Part of a small language model's weights.
Training: a variant of Adam for these matrices, 911M tokens, 6951 steps.
MLP neurons of a small language model. Each row is named by its layer, matrix (gate and up: input weights) and neuron, and shows model dimensions 64-159. Each number is 500 + 50 x the weight over its row's rms, rounded and kept within 0 to 999. Numbers have three digits each. A neuron's up and down rows have the sign that makes its largest values positive.
Before each neuron's rows, "fires in" lists the words (lower case) most often at its 100 highest values on Wikipedia text that the model never trained on.

fires in: "also"
L2.gate378:435591485511507496470493562429527482491455440486486413399568471529465606552630519505486499528491512499596456524493469430529517525448583461489450518442559470421458511514491509446460424457472443557460518548481440426438489550523610537511491474419518505459397477539511486498485536473509460516
L2.up378:477490414550557522512539491607465518514434476535555517417543457462528632463545484474485547529528559467545485549397471501484404436587537512439522463518541553439507531443508508534521437578508544538440412518515431518459522640481516486526479539643476524499555542403410501479521468394379416452

fires in: "from", "of", "board"
L2.gate1227:570449566485410434433567505523572533483493552499486509452507520539486520524499473519467577516531441455506541494575486435384435493492423529455630548462567556558450417517535493493570455598500594624626610506514495548498565503535484499447525448574406625482417560497491480421545429484452439580
L2.up1227:489453453563464478446437507564466526506552507470328502461552522462438561551492610477569586562470499561457399490531464533496518457468421469537543504486483435425430431572532547471464565545458509513582577448532594569504500515479480582500483516485410583497567508499525543538635493493454495513

fires in: "lower", "large", "small", "low", "high"
L2.gate279:464473524455465444493517505499485467475577504564526474463480572567624578552553524519475470476541506504475492497508409419655435523547475460627464432441543521473493512580527595503538480481513435565463488435547444577436462560491588520551458456423557527492489569531438539472508539511445461528
L2.up279:498489482574499495529472447485484589434419482593472499452554434437537531448440447490511457467488406568506535454397433458536561543513503518392479545440452473445471366490479530480526512456488400542498561435473567466458514559397527404467472466506555544560455533527490544420562487485518435483

fires in: "during", "of", "to"
L5.gate841:516510405406567486455542642409437559471466515440583449508561506567567475506492580565573428401571478363493533491422516501516553487476494527550500407556550526502453448551457538456495433471432553495519494485487557500503464500494537534476521476509524496397442529499506438413541425484467520538
L5.up841:433522513560520514502424451515516539502473526556471468575570425487457519537527531548444496516514507514505475517321450468487485543536501561325512498513446551535510519541481525552472479530535548496537411457534393493558403472495506444554540598480498446469547534554449462406461536542488471464

fires in: "the", "first", "his", "of"
L5.gate1139:475537400466554530492511478586485453509585487455402534420515598394504490502578480520417514459531479497570481551482478556540499615507491532503584506466457578518477529553402564446439473485512520552492520457542441436565509490546457504526396460485456518549515506550426376469525561493544508484
L5.up1139:498491513581479483491551306598498502469472495472469487460498505570445520547459597499469505464478430358418487453490588565514492572503514419463467462492560534466516501565519441525497502452436519580567498494491518502530565533484459500463429501429441528490519429443509485407470504548558459520

fires in: "not"
L2.gate741:458521422505488505529521462511515496470427584543464539470471547488530524578550499484523516450470538525490504540543477436524509512439446391530461488518513506520551522504532415450585496408612471451498487510523508426548489532489543454465593483464413520512454396538428456420546429521428367568
L2.up741:452440550527403562479439457472418478539570451503520488460486410597528511565535494466627529467483472533473550485422515565514523483567482463507348452640554471573532488479577488501486479501577500545528487609501469581518504553527554579552515474436455453536491467475466561535475459483432543490

fires in: "who", "1", "medal"
L2.gate572:536421397449464408526460492459606464431451490496421477426419510482459516447527571433410499513400541562618469478439462478505454431522389432393460510451501488459513439499538407561506529400457490414591472549552560508517491464412433471545476527485500581544494477486566621474490515562501594469
L2.up572:438540556445502527428529489606507491449510479504422437406506558502518605467499512534468517512585544460508515527515440472469585495502514489499501440532517508509524391507476479479548588511517520501463457492410548447513541479517495579468496503519596556467559469451589516478387499510537543449

fires in: "is", "for", "are", "have", "was", "to"
L5.gate302:493465558522503508381529448455490519480396562516492573482498491505522478530462522579626476507595477468406477453474504530493468503522433619550504503507534529508535525481516497537461431528531543462513522384434393625505579486443521535541400564524557437409513489502507493497609487493499562556
L5.up302:462533585408477479556510496548529540475510451436447505532441533531530478496512483490473516490433561463558503481448510473541479558456419475500473584541465471482456475491517490543528548453612444575369493482461520496411648460540538494481578486501480483555480412468604600420387554523480479579

fires in: "an", "battle", "school", "best"
L2.gate44:484561498501422468428452545484497544425549492542508560421507502544437477584418486493409510501506558508476486489439582603480443505565449459508457548536430440543460465317543461522451459538437513560652482481448482516480503495490529565484506518576616550436585474604554460381555528543498496542
L2.up44:528573460455375434501479483480567506472589410536552511389544511528454435588495464481431515519465516552533596547516515501471489418493481468484402501528501500502470451508439503454529438504420453571519489524477494536479428547490485577509478486532505503471516468478580411428471577505462494531

fires in: "other", "small"
L2.gate826:385533454438423501428399506498534558546443520589500503514506504449447521523472488522500493560519468462497541448445479388416541528379460538580421376524512588484528505551549448474511493526518507448418508399475545455459508517410542417531474501420465547495489448607400590527509492433447516382
L2.up826:421427488475443516452485478503475549488508463464481418449609470414414445489540567542478504545466447501430404494537496386386576463406506444589476491410509511469565454503490646474504608508522523490535492315600472376454537538543497490460555452476465586481553440561461515517471509500576479445

fires in: "that", "plesiops", "who", "trolicaphyllium"
L2.gate1128:462409459424489535410496513472557506506611452541518567512485503580457534493529433497527399519509547596499556509457435401467406466528431465513483454563514468418504461483461463507453512512540524450487504580503540543435438414514404488480452482551467489449506453448508535438569459455484538538
L2.up1128:504556486425468500535476526574463486572505508526368428532435435577432592508503493430473505505467543513491500543506522515457541549558494551565430575524488553553446442505494474478502521572464524436470481451465560529543519501515502442492443481500498520479487394453483473466472470429480408498

fires in: "was", "can", "is", "would", "has", "could"
L5.gate92:507503566418566500465517487492499526559471574460555563446555558520563610498497531539490459458566526495520439411481462543521513469452504493478513464571539459489567469422545438592561479510495504508486475494557552549432563562458436449436453514519579492491509494578400490502470536508462533556
L5.up92:508432548609551529364480634577576441520404488434420491537513555444489444467578517511501420570537531600539535521455477542533492492503422544479496477582530493534515509489524591476498433502495423501465430501463542537497400430460460516390491493401482487522465559490511507511530568412478497521

fires in: "took", "taking", "take", "body", "shooting", "found"
L2.gate875:439567562459354503480483559535496473486539516520485467406474585501399473440548494523434562516466439512539457550458497457499478489484437549492541446523472623386513564610471488538473493556503520450537557490495455544394500470539560498613532531446512498566542441542496475525497518516572484528
L2.up875:513498588483443557503475511467530547491606511388462492486566523580554574421492423446536549513540509467535483499448585456492448438457501564516544531404526550504488464538479492603478483516618470436519497472500469497601556437503559625508426488441489447561471564606523465539496493459495551548

fires in: "his"
L2.gate384:510435446358559444510453600506468383517471491577481479459403534551473463435499494500457421555546465503480510500479549410423521515455542449408455516537569500526512612431510515438494491461546484461569541482585519451542459529570505461513474445625495491455446482420379548434420490547570422526
L2.up384:508501490491472433449523515446477495346472486474490424553486574460481452506400445575499515545509467507423423569541451557494518404493513503534518561439526539534516479502536557484528529535455434454433489405520422434564494467478444478413574508489532414516509447445537496448395645534463487496

fires in: "an", "1", "anoual"
L5.gate284:465489426572523510494477500444486510459583512524527535583521463407406431488406420486503549428505490434503543514523510477458501473539502475426477538478463568548506417548495404452502506466561476481524466421444479523483503512597419505473504620486558530464424492621430462522447505563519538552
L5.up284:443549434525486458542530558434632530385570430546536518471482417484535517507517462528499568532494434575525446432483415476394462540463478523511469499507483501497390491525544475375432458487493541517480426439413600466606531511505487507468450452525524547509466502480486544565482480517500538454

fires in: "in", "released", "founded", "established", "announced"
L2.gate1284:461479504426499499473576516477484545497520500485566521443609479417482681554595577509481499480439482446575461506508541392555464429539544541519569434471502476535529507454467527529444527412519508450483503447434563487470521480521553585591450603479434416498488495520536578556488563597606561478
L2.up1284:499461470457514430444567510495550451485507537382413478507522452487527486434590523501378515431524587583431546522468487519424616529602525574473408572593498506509552463493483573570503409518497461483500539488489442599461625500509450519536491545502590529476453516509524493478502555496498485572

fires in: "also", "who", "again", "another"
L2.gate707:497467524497368506445566547550522472584440509454508514517518393560437552489587498541495455544520465332420481446497360480581449514452553531582585543445562511414556499538492478508569538485488493478449440488488407537509563531496538398502486518583571526535421436613430558458504585516493493523
L2.up707:497445492498547454404357535506511539473517538558486520433516501500425622439546589475464519494476424594504488414555528494469482519469433520564489529542512522486495446415548492500470495466459493449506528510406526522432597537472461473497487479553460457475493454441597502553549494548483658569

fires in: "the"
L2.gate454:494531449461513463435486436497422488415410544489515429478407563534523523537486459475451500505427462435517473518379582534491465407478599527493500505530471492543544439532446424540442458582411535528528467528589478489510551561616505440536513505514474397490524499481475447502526558483591482561
L2.up454:579500553527431455480579385510493603464600534496463453529521549464423521533431472582521531514490485521448460453560546491417541496556524577543541476485447509609536535522584484440519539548597516586499545401499495565499587472488531443491511502511491585467579488532474462479501462543544363547

fires in: "not", "without", "never", "unable"
L2.gate732:452498387607464584566438537455557539430542552509508461481561524528543510506397443564509460443547541457550529534474466535499485591503500528488501457514510545518476429535519514466618551559492500429516433603526524478438537520498512652480546436466567406452551451512505541495492493477450474474
L2.up732:489538403526464482552429589450472478522544491523524448502551496547462628551542528550522481562556502485559544600453493491612513507571465460479437553568569557593464485571540527501471434538404461465482428568504611457447438457511563635516489450436530479474497416524454545454411530488469468498

fires in: "also", "still"
L2.gate258:485502406436518442509449426497493472607488439544556449523571468537527585474544480558474438535424502505519542542641495430585495542491474481504489483560527489516390496429422562527473545552469402389531465445536529446476553579460520521445437610495545609502491469578483542544500433548511514437
L2.up258:490516472485515483405463425517541467482497529473502465442466536464463552486489494568516590541488422415531604545519464401430500530460484412481501538542549445526566475459522409529483479492527523472446486573499445493407535485501575489474499417515519468539488523433561512469531536479418536538

fires in: "to", "received", "get", "earned", "gets", "got"
L2.gate1063:517505585451505478538550521555569413467379513497500436502551494472571555550517559528466564439502521418599415530470436441460508490395477542496576585576469521464531489499577454523376495574550450415485524499475511514569527491499485553397449595458418430458466507578584397518529473567448485466
L2.up1063:498527499440542498542578485477544445555495443534533421452560461509491519492498531408512488462472467582578475542348352456433529447499521549472548505467527527490466552491580506599419474475537573363476461482574485542498461505516568557429534545474524400482465557493488434444518476491377457446

fires in: "there", "counter", "such"
L2.gate511:501406539519532557552439575558501393448454472519507494573538501501460499482504464484464517558514408396447518536492532505517536506517479538416545474536565502488588554479574409436558547539480553524506516433453407589549460425503440465468469451513603504564502544523583371409459512457460544468
L2.up511:466534545472502499490438490544552431483529435456496362454515421456462452490484526436491466528544488466508493579542474557584484572480504531530471563468530577565534480470471475540380478540559522447550474475516534564520484470468582583555520522546513488480434497577432512494494512562544395564

fires in: "this", "that", "main", "single"
L5.gate25:519581462518474482482464518449474429476481604503520491471440520496530658570440457500467480502461536436507453456567522462499493532442390530519545548426498534379506472525543430489412583505592557511530533441507538549490593558558536426535439531589537392433465453548458406515540528642551530573
L5.up25:512440398531464528470516474542550491555470474514496585544427481536486485449526480526465534489434626434430541448517532481486481541417435501415591550525543579471469495593484503452467541480541561512592454404439500519527490475546603521442471445491533442507481496434574477429511544574508462483

fires in: "the", "from", "royal", "by"
L5.gate746:474459555530525463499466456539487474492452482520459506543531512546460474509519421401560478472452431539415551483446506504554508503459529548510508448506445538612490558535405520588511536468559509514464497570551554475502591529452504471477418452450532469517549469535457456607528555574457558579
L5.up746:541513578520475451433551632533487511510459482487515436420603472507487469403481496517478532430585443497519520592477548595526434448503516487455505547501554514470522431513569513437437505560481438578570542515503488502548553499447511561569623539537468497432484561563469471470578546482552442516

fires in: "that", "because"
L2.gate1276:552661515478407484544477492465486486554497508472427478458447461515551445477500520528527494565520415530499580441474463550586448501484493427434561428475390587453610464442445475508546438595557438441557534482465472557509442492567483523457451444489561493447470566513475468448542498531450445511
L2.up1276:504606402342513496561470440542542418505493506503427497440477555506457492432502543419508468558491507589555567457418529419466551472463529440410403433482431457420552505483453468499505489573553433425474375535502455480636481491527509594462511482412489561501578539534507620464491499449500422414

fires in: "united", "york", "from"
L5.gate312:481506384517548373506467484590462512609423578455567484475586461493521474477484427396458455470551534508398516494541604454480545508517505528514501422477474463476401476423479558498443517514540469515510503467500462473478504531447491416440484517538542544473550463482445495580498497528569470609
L5.up312:568464528443477462443577553503509530543517458535470525511522502536483460527509513534618507525467460473516467587490435590516433473559477494565508454565523543541462452440496516537591556521534495576503496392554527651479470608450619418472460491439487519528469464451424387397515529504517393478

fires in: "the", "and", "of"
L2.gate519:507451448620596504529512517602477457510498509443404470459513525448505524483461519593471496459537504428546510466466522495485496486563506441428574420467533590544501468431445571532526480375479527562506507474535478562488499539510591501542493467521530445524501464523469462559497605531445455448
L2.up519:487508450605603555490521485577470480441498462495398409437484548525471610537562502450436533534458535509543509561402523431556530479511427522422560457417575535543484504435426532500489563455407550465375406409541491504543544489492584516498545455543488533549520472482463440539499505436499437448

fires in: "his", "a", "s", "her", "one"
L5.gate1242:588471589469535521536496478500557435537465484600429478461495526485588440559478453542549500491512546496531548499508578530483543444517493461474548532540519527314598399503495570557406522500441475579511451484422449408431445461499521538484570500517577421492458520608518451539484514546528506496
L5.up1242:481528510481444455559447582559601517562498517503475510543443478446485434435541502538492425475430488551429530461400547487492507502449471501455511472496533607489556532548497468384487449583438525566530560530531487510555493492486507522499586555469513460582465488490495443582544526494494444530

fires in: "s", "her", "their", "his"
L5.gate1003:495483520481592434448462474420445586397454440546525548451494530395523410590510482527559475560536545511531480437514440473423449519435450462500585565542498512554524467520509560568439448535481460427513468405474481509396443494571589497524468506535508579449517517504424534458445503548554509519
L5.up1003:463553411441466374531474557521399464484566558525609496525520483482462546469494505535530520566502404508525569542424556468509518492459490482626520481419524439502509528412530490504513469506480479537540451516520477423418478549490534402488552522510594485432487501453438497422530554543526520469

fires in: "and", "southern"
L5.gate1128:599469567519492528445631469538461671585525528514425509596479558578539451445475509568503515489570524437441444410570531567451562541470525503538472550478490620473490515599473571535550500401576521525405519423482474449518531563481571552526563502561494458471489525526531502494579490522433478468
L5.up1128:439513520448545481523456449577488516510401499528507453524539483613475547541453523540427515468568497554555429491574427571494507450492440538470589484472515506568489490462418517482465513469483468445514453482454493553520549516526449528557436584518602497462456481474643543506422505538503564552

fires in: "to", "i", "you", "t", "not"
L5.gate868:565575445528523593488463454475447489559532537459405487490575565536575491469487554537414450483553462542488477524480418546536437399502522578523479586592461501266468526464516468512522456506508405458484492499499520443423471489525484403524512474490493542459605433413482544546467428549483517463
L5.up868:520537519538566448552494476520554570514498508553509583490429480537393481489493541580532482495493491593440398428471503522552522493457462560429490479460468543596453520526437546649555550510399473491548527555440544592480446467459567492464502479498505471475483459469511473542565476540474469515

fires in: "not", "also", "t", "still", "then", "often"
L5.gate823:507581529520498551497518520496425505531497573521557584455522479592497509555591489490505486433472552434497462509542434571507465465567423440479504552518537456490393547408522500598498469413501458541407572511589558534470507474474500532499577373466462571383409452627476473552568432525474511486
L5.up823:540504521481488504525509499487510500516432527526563515506534441566509507495507600531523470446482546493514392474509416514486501428523515607538475511546538443465458496592442486591475537458491479415452582509462501467472553485470475553505584504519462481332498437555448521484472527490529494492

fires in: "its", "my", "our", "your", "is"
L2.gate211:541558487467481582500485495461513583542369478600614521527442567378591533494527529530544561467499543542435549514478506572492544487466569452495519579599534487492474506469526525461476421547501465512546643580461481429495513485445436469543519468519500547450490461466413509514485461497580443441
L2.up211:555501561519440509552512504533559511520465530512520540537553526418545432536513467506547486436545520405464492508563524562471477570517578550549556537552442543534513479587485525594475564482608609515464554514453620533544476498494501630519487417485483532540474535534419529436524553556481577508

fires in: "and"
L5.gate569:412515513468506514524522481483389576558462560516533566530569548507561531566575471558496504536532450445491511422532509489474558532448530461476573394469537542602517511582458521549494580398475522471598568415525470457434510568520546479461459431512628608523452460529375426448466581621488496540
L5.up569:413535441411408519501479569532487461512520497511524469561467377506504486426464524411465484440571459520559512514500402557440466556614580443407460522503543449522410539453539455503492427540487443487477488512486478428463494583473572499507585447501446489436535493476541580527525499464420524470

fires in: "city", "year", "century", "day", "night", "summer"
L2.gate587:495527562517452565514523411497447485539443403479521475416573497593457491569488543536523461564491442540464454546615475541536476493466526516445525541547501534514332436572445516637556465492467478515530421503477523542501571521513558472503480573535516521512561523511518598491425445482400446485
L2.up587:539518495553444422430497480446462517486476488454455493413474455447421518530489515566597559541500481471476530474539657570507500527506442557488574606447507543440478477480536472524429491581488475515506522466503488528459618461530452391449568413555604458513515501488510467562587525528516618527

fires in: "democratic", "university", "human", "days", "united", "associate"
L2.gate634:474405437448608498584431505505366558448463508367553562486564411450458444531551499502487488431490585478443446502500482502492486455514532599501497501541396504535456395534504443451415510456535534575525506503442523421432537574526541554539465536351528521463590454504464528490459463472528474534
L2.up634:443461292442558573573419578553429494531405557418608526561495564511512450532549491417531531485482552485594449570494468388526450476437572477454486499508511472462488532442466439498430569554484470566462576528652520448511535482462604462510475494472460529543539489465435502588492446418500547477

fires in: "and"
L2.gate174:508433431522511495560441458461473531459423588569561402467503485408547511489524482450467483463448406482574554519545554507459455561505530627477490438454478434426401450480429499442491506502482469407621469530565453494537396539449575522519492550422477530542528416423533582450472520569382538517
L2.up174:462621482542607535543535479487549416457515546506585455447427428526463600500554573445534450418475531520599540550529516542506487512511490553527433527554497469506465483556460560428547513509428494455488453552520510451475505483544589559505449550559467574440534457584506563455560549562423405510

fires in: "there", "church", "it", "here"
L2.gate637:592494584602454500550483511402479543530565499537459487537565431514445507531449576542470481499455480506475510507478481559561384540459434502481466436498484528503570528516447544589503497515536545511542405470437511511575482551467557592504511518543540463532497566471474470478627482470552469539
L2.up637:491466619572435507564484477365483526519514466539527521504536435485462533478481626455498403489505582548441499524535478484548410523499514484473438494502510473436537480562549482578472436422559548495440492580467435501483479497458513498528484488534503493482479507472521456408495514578500464567

fires in: "american", "s", "nba", "wwe"
L2.gate1315:497475491555518463472560483539452480386447486527446545512509478383558502566458469584491455527514531543505556482443431500550521507498509465479545451403463579542583496430552470465530616549496562526546481470538537451560476512530584511435555407468509484501465492488519486537441563504519446541
L2.up1315:545469522552503489489529595565540507532576495536557569530492599485571492502492427440558569431532464327551505505551550585533442497416459548423545625539458431395545456448512490512487462427531491581548525539443522539503658446517462501561507459557479461484473488553584442574612462555514614438

fires in: "began", "took", "taking", "continued", "take"
L2.gate1322:596465595461507526514581462434497491493422531499460529516518490505494537530558528529497521449435483501509521499505414505562445491444523549546600554602533516442468533571543503520430428555551434480561510418462531532568553493486493505489589431403528477552416492602512461485476482466469421473
L2.up1322:501442508457571555342520536422498429496520434491449518463517418582451498524475507458471502482426527504559468528429480521569505477425475581555555462550601513444418462535517526530449430492562470495491455469429576573559469512578545487471614423509561505567441447505508471462497551556425492496

fires in: "also", "however", "further", "very"
L2.gate583:421541506538598487530474486462514462495550489508449530456466400511481430459563525482519445511524527488482469526529362498601472449464398511501427497565536479485480558437542518600572450511572497447480470567532487531457454465474453558460448496478399533472563532462514566522541489464488545430
L2.up583:472587482511511549449421504471527497624563509463500461518508425448388426408577538448473450465442556615558459547424537463414545481508550399468520513547526540453551539456499409516533506470406374557500471556419424416430492555504431397569476559515528608456556522456563584426477527476442588526

fires in: "of"
L5.gate150:488477473477450580539387467417454544464493468498624477545521471492507480482394536530497529560474505429429500473455502577498397560529547536470614496430503594553523571585527467572523488419449530546570437568555410458487581552410444432461457504532486411475508531536419553496498539574489523486
L5.up150:470493483482487488583552542589534479571579493432470450635449308561507452453496381538518500460612510459485468598486498443504521455508522607572516610515528470484449459572422475511532423437648486485577472508574474435494475504551549479492600496452425558518458539526482543441579490524490547431

fires in: "of", "oglu"
L5.gate1072:445533476569555560543463427578484453531508551544409446508559475474465479420534518564483496485412398503557536475425454454506446455469496589564505507504550487513458557519560498562460471504560474559534541477522509418541581465445433469499508473462488501433482498668472477431529505477519523505
L5.up1072:464457478572528531662461407588520468506508582429492584535530468452454527477517431493433446461546423413580460486508421521531509535490525454550484619489592516526515544493562472505542452447586501361554548433436554456439472419500604561428531575516563514497563527547467491494457429498533530462

fires in: "for", "4"
L2.gate86:402516432516550545516464518475493420477428497514503407559509448475499520523574450510442526454542469386569465490568521495497574536461505497495481449537545496534571520422428480503460466402449490511555443387533516528418532509484447486450540521504595519512535483458527464434512566539481544439
L2.up86:487539459506471577446423455511557551518479503402519523499523471500524452482449428561449530443457583499421483462559418526525504572392491466449554464475508563651462455437525560519522371587523487483510510484442558460506544471632470456509535516560458527539535417478490417477523491494579544468

fires in: "on", "over"
L2.gate951:481426512508542488505461534401354519503480503552520429565516508573421492425508485511469504477532478417564496487639546490523587481513495532543524435426476504540536507477536431511485557414547567403485483493573508483440553455424459441520535500564502524392493520509468505515507494540480479562
L2.up951:624427494546498497458533357490539572405530491488531492580528488592505564486541474535484483454491572438514462494498512502546528477473535539491489485489507604423503490536466396502457574525478477455549466459502632572428486419493458510516371580546532503545533525556550555546540575541489489548

fires in: "from", "between"
L2.gate187:569574408548569509450515511489515534509522519562479557517585496555431534550456447440519515497437510423440483520504590460419540487488483575470452543447496563465520473579549465449460560421504528578485558458505508562479485535504479582472428512540581518504583561444494488416506540614595421529
L2.up187:526466519507418447525553498459594412639437490584501485526479527493457473441396469544450425519447446531538477508512617507503526427641585526514485503525474419558478499508565618509476581450604528595535451503511504605510673519437451538545517452505483553518487510591471428542562574622478494465

fires in: "to", "william"
L5.gate437:552497466349447529513457550485484434405463514435600497525504429551560496637465467501515516525492426401386492531516449560556495462493601526553459592424401515543515494457475557482564446602499500470493495450498396462416401518477578440592510480472474550487491494531456513506461422488579428474
L5.up437:584452601461564441526502382603504499484536427532437544501479545573546496394485556546476561495485501489465481455432512552434560549517427411523453515575563508535448505526527559521480512434447464544535536430539418532545527534533413503495527398467483548511506520491530450540556466536430503528

fires in: "all", "each", "best"
L5.gate273:503527606540502495557448507535477559425453459443419529503584493569524525545509495515353550544472458476473471538423586517516501511462523447535490531582502519486564525529452465559459549516502497558482599465476500468418592625612542535557395499567490502546489443581476401529460492532488588479
L5.up273:434542443461420497546505548467432506440499499511478512500497527508494524489483439517464472443447433416464425458494473515489502522530520540429437436487513446550436519480498475374543591516458521497484543439558514584527491616468455466548511467543459591481528446479559549556523571472414441444

fires in: "was", "since", "until", "to", "entered"
L5.gate1302:538418447517596454413574501563516530460496616506458467509538553463513474466507556524553544487492526446406414493599544487510545446440590472573473541555416525568470499483553515493547490505515465501568527421467450484496505540550467434590467545529481404490549531526546480443527564473426543550
L5.up1302:520456479460477501409452563547562473389514502417423491429525422601479462546463524525422521498495466489529501520480383477453484428522420519386558546508569505489538483499502642549538455515486547438537467475465514453522527488524588509562431496462492503484446477468461503471437605516514470469

fires in: "in", "stadium", "arena", "academy", "airport"
L5.gate664:584525522464475455449528472486513502541531542494515501576510485457491543468577540516515479444531473460493408518466557549426561555503565477589602547593507541541545543330507446497496489504593613534595541445565549561464530517536463550573481514539577431462533509535421512451489567511477440550
L5.up664:541514518484423484473508512468617580498531605494522454560493581481532479411513484492514470463526586498594535471477521505521530564601485528472552636611491478489474529427479531546589411450530481613431538497633496473450558477449469488473556502402499521545431483531448535391473539473450518540

fires in: "this"
L2.gate202:534563502436493414528452541496491492460519545490497546518394385519597523556543421548426482508501433421481523496459501499575449547470524501485562463526478560496480592506501450500594517487638588514514467457408514526549488485477547547534527448532542539405487447528503520403481543597518462517
L2.up202:508538509528500491477567539465534497505419563523540468510519522565522527479506589465489417482554563497465566515528549483455435440502473515524457480521462592414445547561505455418443431468451562546431493497493450549497440576510534571555442523481497516516578474528464487568504378466369545493

fires in: "his", "family", "background"
L2.gate584:475377623494442412504391477412571510508514547430479538430502516563547541475501510502524487530461539514448490427399480522475505497385519444436501464506441518394541390571498519451484556501439562519485519555569400497575506472538419587579511506506510534559444404420447566446579520522525460557
L2.up584:503454512486514509560356533511586513537557401458443567495515496555535530510556493493509515602466552517556492518484502479470635410507476417452461491567543464456492494472427551445534522583451519416488554520527470404574454451467448445525560469495438587480488530462489636505450452345495466465

fires in: "is", "be", "been", "was", "also", "then"
L5.gate1138:535418494644476524540546523565619489510543499436451509470593439484418451453454425428595443466498469570592557486597492486390497449498407507571552578603526518538494539482483496489464478579458534506584530474463481516503584443523494473505515574493469500525492560520504518496474453494514564442
L5.up1138:423506457464481479399634547455494488581457458553605528469563464555483549542480476540581486461500524575434533461465481542569511484486543463616464541589588451639481569469553518532527438529588424527505524445486450535520563550492563505544541479535473573478471482508520503513425436551454588555

fires in: "and"
L5.gate575:523501493548530469422460539374557490516445538524494408533488505530474549499486552538526477500630528433454513451574484504462558554478466442575533556455474466459528629588435539526463522513540524557536522418506434487588517465527541452545545640570516505438433409592429493567475506570539529521
L5.up575:466512496471516421519517553585478503465462494525494474470427570466447452661481551480475579541537510543527476481542420531466442601583530470516441493534510417507489496508435483489451476497460442458457529398549391468602549528530565522446537538607409461511551457571497590508501551513531601512

fires in: "for", "first", "a", "short", "second"
L5.gate100:576416543523481564493491607546541483415441481464464531551550512435546550483570545400454528456587452426459512565539446467455535493502488540561532485507590422499519548509440488453533466467519466451577443496474459561491476497440522522546419513439487527536476437500477578433505563491340501549
L5.up100:547440436502509547482437540521443443421521528496539544453551509480514537577491378433593532413512542514466478482508519551412584529516413479396542479535490558526513515463489521519495569485538430418533487543540392536504580412503497479569441564448510468577499560496500493572539535524512590487

fires in: "in"
L2.gate492:587461474538571514447553420524520538463524485504529526543575495474543507571643578518487517479525459488476477514564480580510445502524455581502451502552542537575516527434490539472522456451598532423528494503510436525506498496644549503435406439473512486518555449469437541620493544565468522542
L2.up492:476498559434635489529582482580584454499513453507440559477550466517492539510587531557466489496493507499610616417539561498395591404543416537468499537506485546493558512423442508545509503534502478456505589476528472549506497477496504490389421468549498540506476517421468530644626540530501490427

fires in: "his", "my", "your", "whose", "our", "her"
L2.gate6:529495473527486504543508527545513550466614511518407521496518493496431463510549567512545520469500479484446533415620585493617573505513507489552523636429421532469476529618506494559580560538538570415583585602460461434456480431500406431387528524483488442478466551509463485552480517501561481541
L2.up6:485420523484603571474554499484540540482535393604440515512491496472522499540604519532387498510513477392473585438540466526461516492526559504489530481474452516501573408502466504487467653437517468494488514410553571582513421499436464513533557556555500395471465460575503551556592505499516523504